config.yaml
n_layer: 16
d_model: 256
n_head: 4
n_kv_head: 4
head_dim: 64
d_mlp: 1024
vocab_size: 19827
activation: "squared_relu"
norm: "rmsnorm"
norm_place: "pre"
norm_eps: 1e-06
positions: "rope"
rope_base: 10000.0
rope_fraction: 1.0
qk_norm: true
attn_scale: 0.151
bias: "none"
tie_embeddings: false
parallel_block: false
extras: ["capped logits"]
init: "uniform"
init_std_qkv: 0.0413
init_std_o: 0.0
init_std_up: 0.0413
init_std_down: 0.0
optimizer: "muon_variant"
lr: 0.00485
lr_mult_o: 4.0
beta1: 0.9
lr_head: 0.00785
grad_clip: 0.5
warmup_steps: 0
schedule: "wsd"
decay_fraction: 0.778
decay_shape: "linear"
final_lr_fraction: 0.0
batch_tokens: 65536
seq_len: 1024
doc_mask: true
train_tokens: 324800000
steps: 4957
dataset: "wikipedia_en"
MLP neurons of a small language model. Each row is named by its layer, matrix (up: input weights; down: output weights) and neuron, and shows model dimensions 128-255. Each number is 500 + 40 x the weight over its row's rms, rounded and kept within 0 to 999. Numbers have three digits each.
After each neuron's rows, "fires before" lists the tokens most often just after its 100 highest values on Wikipedia text that the model never trained on. A number after a token or word is its count.

L5.up905:472509543525525497530464438560468531444476456513443474488510490527516455484508574505479555543480544486393460526465484441462510521476496478481518482384457484545421492479459488504466511452475542430415554483480485501465575558446473519480501552513573517576411490626501552471545481478424469562517450470514536498499508563477481512479514527477443533492510461491468505480563484478472507541513
L5.down905:529565516526435580453420525522512494559577489484519577524432465511509501546455509569420546464456524516495422576515515547468492490556545557565611545434549514567550458486453466474456502458542515414477422490564483448517497494452462447484443544521516490515485505572534454523556412512505506490532497465521447525533514471583480474473458459478467535517520411515561508520510451529505508508528
fires before: " " 85, " the" 4

L7.up945:483587530520454468557477525413505472516484499562518453491476445483540523488499547517441455436485487525520515509497474522458558484501474404459480459500500592422484495526477552558495517447509459483540541490526450451551486434425519498481569520448481417473469478588527495528470578506504471491449510547493521503518477455488530497474461460447493491454526525484498485477482503471530538512510
L7.down945:587485459450548431508511467542439525506529540482447498458535504537533507484530461480437473551510471551517485502486495465488494497446492495451494514468487495485527468478478479460486479421542596540516495466499526423487509511531516529501413491552481510503521504537467506475510468517512477486453484490553511515516417470477536474514604488473517556502468535532500496429394469526550510544479
fires before: " " 33, " February" 8, " \"" 7, " f" 6, " November" 6

L13.up199:476517549460482530563503450479472507503497473540475484541570543526466481447532507478545535529491467540567543471525543472559472577502427473484541567504516536432537509473488514498522544545512514509498486452491529422490453453418460557494557503473534548520468459562509572470447484454531506539540494505533522573529460536543533508422493454502568589456519527515529509501448508438511513513424
L13.down199:559532548535438501536493517539477465473577557522547465511510507526507460498470555505514518509485453559520469541590453467486454440455448453468552452508504493446447476509510522478437486516504491469501519511547474540495517489527421513509520519495563493546523548536471411426539496471543541493547530505440501500467494426568419504512545541519440455498488445517520431451490524503465475510503
fires before: " " 88

L13.up327:461500468481494536548512524525482507546479491472509517465441448488497484542489462491504501460528473470519479558511474475510531611456499532509502550479410539533585434466486504492477523496554490441513478575448439521572488506460561465521479569518560552490476434554506497428489553428511520452506466517473555456505416458515473565455455543498476463431538477515535443476443552400521481528542
L13.down327:519526532477434484491517553442547485515452491504473513479516522409530473553528528536535479482471494474481525547444508441467518542587533485519605556475438463643469452519521484524453520473437494527553507528492502482469477504455493567516522595503497454515487487448502496518486518483506450495478511479489491552468581475513447484417494496515519512494498502459532433443529441515473543439523
fires before: " " 45, " May" 7, " December" 4, " the" 4

L7.up335:553571424546484522531415489532466490544491508503555538471494474497517494483421549484502524473557486445516477486524514509511460539530480513436507475501388539523524461551576440424464534471515575549502512456483455451545532499476547479576475443558452531539496495464500575523488459563506503473537506516473496446409565537478460531443493527478514522405410553567485473508545479494509504545499
L7.down335:595539439488495472491522481529496459496546451455548491544537490543516469502497535517440548526539418513497481568505501485528598526456511525476505483580527496527468509511546459535444450499487529589455548465442495526499467416441519442460460480518457486577432322444503564481505430523491507544507498521536538525518484508529479541531465506513501501527536496472471504535450468545515479497476
fires before: " |" 38, "." 18, " (" 10, "," 7, "–" 6

L9.up684:419517508443474469425458464561494492436472630514483465501542499501546541491463547437480477550489478383535447536536442486474478514514534457440503524454498455533512474434537495479516461480539582536525540476494503483484481505434491569471473450449576469528432552481476504535516443481557437537474493531466529487513411524532467516509517494489541531421481474507462537509460519449506438483462
L9.down684:512505522484506501347490524532428504497521422541514504498486530592437479497554555459530531513528530484503512445510500484541529515489468523575442475478539576469452531536455413457486470546544440516499482506506479549449539565424537565473557397406466484536506578424440519559537501484520494570467475494463469496514509579565472457501504511432484485400470563493553418444475515575548494466463
fires before: " " 34, " $" 11, " of" 9

L11.up565:464579597492479483596442503551496501439460511487463484485543546510491472517510509479451497528485501507525482493497558502463491487470511436465481543457455461457473560557526496490488466470487515525508473414558530464506446550432512529454620558539497532488426499549428501518512549527559445506496510445576529457556489564505555478538550525510475562493565482474534540483447468436509413512448
L11.down565:461477494437501488521510507484493531548498509527518563583554561535505465560495497463520449466576551533562587483458502496482446469444464523489580556457483507466490514482489519497463430513489410572559487463452466496429476459515496464473512449407488431495498477531520476463485571606532505555474548490451547527521474541501417544473536534465408507489510481531475563496506512554510456539470
fires before: " " 38, " from" 8, " of" 7, " a" 5, " the" 4

L2.up17:472460537516507499429455522498477481465530476518440527517486564476520413551458474501414566472511486493479505542485483475475512482559556454430545501487522450476444531513466432452441516517481435450516521514487516504509567454487509523545410451516600520492462476517490465522511504462439478543427512478506592482438448539498425531476519575438475516588515523500451463542530442443420534493491
L2.down17:534487621520530491462506515477458466490504485494502503530445557586561443534481555497474512470594541496511484501495563473516518480545494630502548465524471462577454533402464417497476494526515533480512473537521445581465486540448536492463520481603465499464441486566495488441492540445533506497500498504493552487459499487540543480518490508472424586532501552561531467504393453490437452489515
fires before: " " 47, " the" 15, " addition" 5

L7.up183:535527549480580477546521478557507488498492439462459467500517492472514430448514553486473478504487511507531485545549403490483458519466498530393536547470558506499471534498482511514519449518460447544452490511491529523418522474461413534523480525478541471461434468451465527527536559514474469529552392452557492458544451547598491472524489503504572561540548478482426498448581530508500572457478
L7.down183:582552495548466538486493513480442443490496455477518585556456492468454488542481531551506595390549493512456504545526465486522500532491486514518555431466459543493519488474468477461509468493504531438482528524523439509504461506497475390558525529470493484381541477540471436504534441525521456543527542558559502573467490513455567540452506509541472458483510483488464466547534540500463515445532
fires before: " " 84, " |" 4

L10.up913:484504553478528449470452512483468518463484513516480430480496515468484511552472529446498531503479489511452522455557492434567469516531519416440436507489521515488475506490484469494495423477579452512499526444447473495475469566379458562450540508454551517500449548543504535558534481470556445498513472454469497506496445558531507554488492486478479607554519490574479515533461523451525500490432
L10.down913:517464461488465461523525539497537455458552501535559554477465485515478460502485484496428497537547489482547553482466484446555490493460452482463498470419544526469492527523495407453483440457521416506498431470471568497519605533447433525552544513448473461513551512515540514502499501486518546522544473460448494459551485512543436478465543532512485573485543476564523478514506520510488441558456
fires before: " " 48, " $" 16, " of" 5

L11.up731:482589494504501461494490437552476517464492519555465478500502552465511473469520551540483615447507506459489425531512416523501471503493488503485455560525537549549484526565495468461591478512440505547515447514543510410422492519458434489497436526492435579501476461383439531442542549509509549576477500478540529471439473525512528466407474579463544470541557483501536393519603548501510475502484
L11.down731:503502507444492500514519476521511495448510432553496543495502460486530512462487593509517592408511475485509511586478460524522642510465482532522484521498504552524520499482509456465493495433461574487527539473448575518475460474542381431558416504485504455390490495471518477470442499506463400552469571473567458523462488507519530558463528423530511484511479480508492502513526502501499479553466
fires before: " " 96

L7.up218:596535528481461490467468534506540453463532541560460484456478510476485497415528483510531519518493437469472574509495498485500438487533532480427516526525393564539483472592450495525502462464470498455438520453489522431610419448501457500496470479528508442514503472517513507406528464468506447550516487509531432523453484573502441586536468517504466498535563498429567509512588538415470479504502
L7.down218:552566475495523471528514438490552470558531536526496438439596511472473525512496516429483458534528538542417505529574551523395555541467524455534520558525437424484436530511542420467527462528507454489504501483482397527497585529468554563492528522533452533529520518489480460533519469536504502444522478477543515519466419518508496415527481507513502490504443503556530484534514561453544480451529
fires before: " to" 40, " that" 12, " in" 10

L13.up211:485503508497446510532472443499429467518496499553449497444396459446450520446511509507484496480477582500444476481517484408498512520467564541483595504439516526594550494537509466512458453482491614484482452568463451489581554540413562508509471531472520519516484476597473489468556469481463443475514476502465523474524485485567539499444472464513467500487461512560522520527495423507522531546523
L13.down211:496556465495551452501447495466580424517451468540480514514513494478481495573489432482502510549493554442491513454500433496460516476525553464517497522496521541497480501459560550450504569456442463564404461524564500477464492472466461563514469444562521473512524450478447535565542490497484509527548435430517598449497519444450514530456556534483483475548500534571485506503506415453522512519445
fires before: " " 44, " the" 17

L9.up216:518462510509525530471549513462448518579483536573519522499522508517517483494496498486505472466514394491492490483439492549478461484504476495454499540467514542506402454503450477477588392522498541480506525542544572498467496465503531610425509548482525503484416472484439581505459427533427524541513486421502506568499561493514559566451461482448518453507340453524521499552480493485498515493415
L9.down216:479491562488518545441463456457533443467469450519488539522465561586554453505520477507514489587467502488534501517482520537515476520433444533500482452492469519475492529482461535430492514472505477444492436474499480512493544499541482470522496534499476529502434474504550544481502456479539422511445486428475521435473554601511519440525587521481499470488511493492559524564477521518535573502467
fires before: "-" 28, "The" 16, "===" 14

L4.up641:464508505499446508436450523495549549489496546475478545518543451534431506523460590448536500508530485492505544552524486524484500434409510457515543498504456494469535536446530539533460495530436460477558527523484485449467518608456454457515538521461441452555513463500473470483488492509507457531540508564501540477471481522485460567535517512542435500498486551476493520430439501492539521532561
L4.down641:512541520518418523437518492537546525530479526458561500448552541557492473474540450533470483456483504550562473533466508460484454494542513552476492527559433423516533453525431477485441513503577487522494509541499489481408509478481588539440537444460476464510430411454464490451504493469436514483515481490530444564571500537484541528570526562476387514498543518475451473522540502472512479535457
fires before: " " 44, "|" 13

L4.up174:463554554505528531541418404560480535437492429479441464531504573485484492502496482530509500475521509549446565544521467518498488520503444487425508589525482506504582501428445523505524548535520574498515534499524535461485559545408426524494485507481447480490467506489488471482639535516496489564542503476546484486458502495514453539429513411500535557489461509511430418471568480507502487511501
L4.down174:521505538475434523508398486518463557505489439555463493576487504453510523506490500633505527429507549468494445602479510484510493477477502544527544539545394514430507511504485515498487472392510515503461510515545501490429525532479420481585447533507494499455541575524513493511530463514529473502469544413549488540469517541547456563505505477546445444490442508542560498481513472485431532549491
fires before: " " 98

L2.up201:504490553474526493446499511531576566516475593516486470513490478442521476545525512556578471524528445555574528470538470568504520547468478439455454551528449522520548546455450509521531540481491534494467576510501521476453516457461507554520538512489512543457446526514509509454420593496524504563474451571496624529396432556438477457467528620458503539494480463419476432472467545399457508528495
L2.down201:540452488498493426497415559551519485521470522444482567530489435527581575570453524467488493506485472548566529559493490482538440509484537547534504503527554503508530540471410504522463442472540464522557483455440459514466440507491455508492517446533436519523454514491519488447473447472459476585433504503592479532462501517455450495519499534490496513499437513440572449449539544555507499463565
fires before: " |" 63, " |\n" 6, " •" 5

L9.up222:491562475510486489551425408484493524514553506486417507541512539435518479477506537548448536413465483461412474532486420477494541515485503475444517570454581587544523489463486485479503509445536476514458489575522531494488503492448417497534483501485525436482511439553478502503560475489478527510479494430558479527535481534519436504438493530548550525563475419477449462476543494552477503417470
L9.down222:614590503499479544467442458503491490515466452540469504568426553511502491504487570589496577397550531468493431550510455560542582472534527526567561509561459507517501524489439508474506481469535572488535543433444509501524523478486416441500471521530478547414448525524492497518489489509468460498540556474544504515491536529517551520495497475515541489492519562540528503477485517499394424553485
fires before: " " 99

L4.up371:519600528564499464488505515474495444531488517441501482478508549459513514568474547487523526421532429485513511591467401518545549534489498405476487456452488527474526538517515553449499510523533471564510526519463458498493565478508500495505530497413466485490559552572489464511494461430459545487486446505429522488482478463464460561476480571487457486512511522532468509443552499473476607485503
L4.down371:525580507468477476388456508503502533487483523467501550518578538509513557489508456576529555543525492514504551513496494484545447497498510536516477490527515521524445499478480525499468473491492468509551483432484499452499505502424570493495413524466559525603406502397575515474509497486498580513504519494490498524492438517458494515540510482496533564501464575435550510604467544556533378460478
fires before: " |" 41, ":" 13, " " 9

L4.up649:493425526474529524476515484491450511468458560518520501490537499501507542479470501426504482478477448441526485489503409501545496560475473517531473544515455514491429427429505549511482382490497488525477540541460487507423533555468479509502483506454529530462492492423515461497514482542459441527498500521437452601556456431506496494445462513487491474491481480517510539513524465525511570483526
L4.down649:561508535497568465483518454561537571528609495452493491532498515528457490465548502522572443544543446512521504534514507530513544480503390471526456484500480505531468554412508499501522454533506512525482513548460476476482459465468460487571381546512469532438562478534562426466541460491559536514486519521479420539539538540516480457530508481501476532469501507494533549517471454598469476445526
fires before: "==" 19, "===" 14, "In" 8, "The" 6, "M" 5

L2.up958:547484507501547447468524517485465457524504530554479514518435544410557517507535521492502483462550448490492508493463436518528451525507512475550520523487452542515543430469526552504481503510472538450454532466455454503522458546581523548478457494500481541580457524520532513504515509507441539486493454543428517581572524560439491555479399484480478572447445480528482502498547502582540479512504
L2.down958:584542611563478547509490507565466524501484563490474476512497536544475558514450502518502545567504466462446508492493517460561424456488474507524492462469496534506505496450483414440535492513519507491517425472489495486447510502514513527558490515510514516542476496544470448495492492491476452455510463554450545555456442448539555500497537523462626545486454460458534511555503468545464521589496
fires before: " the" 49, " his" 13, " " 6, " this" 6, " World" 4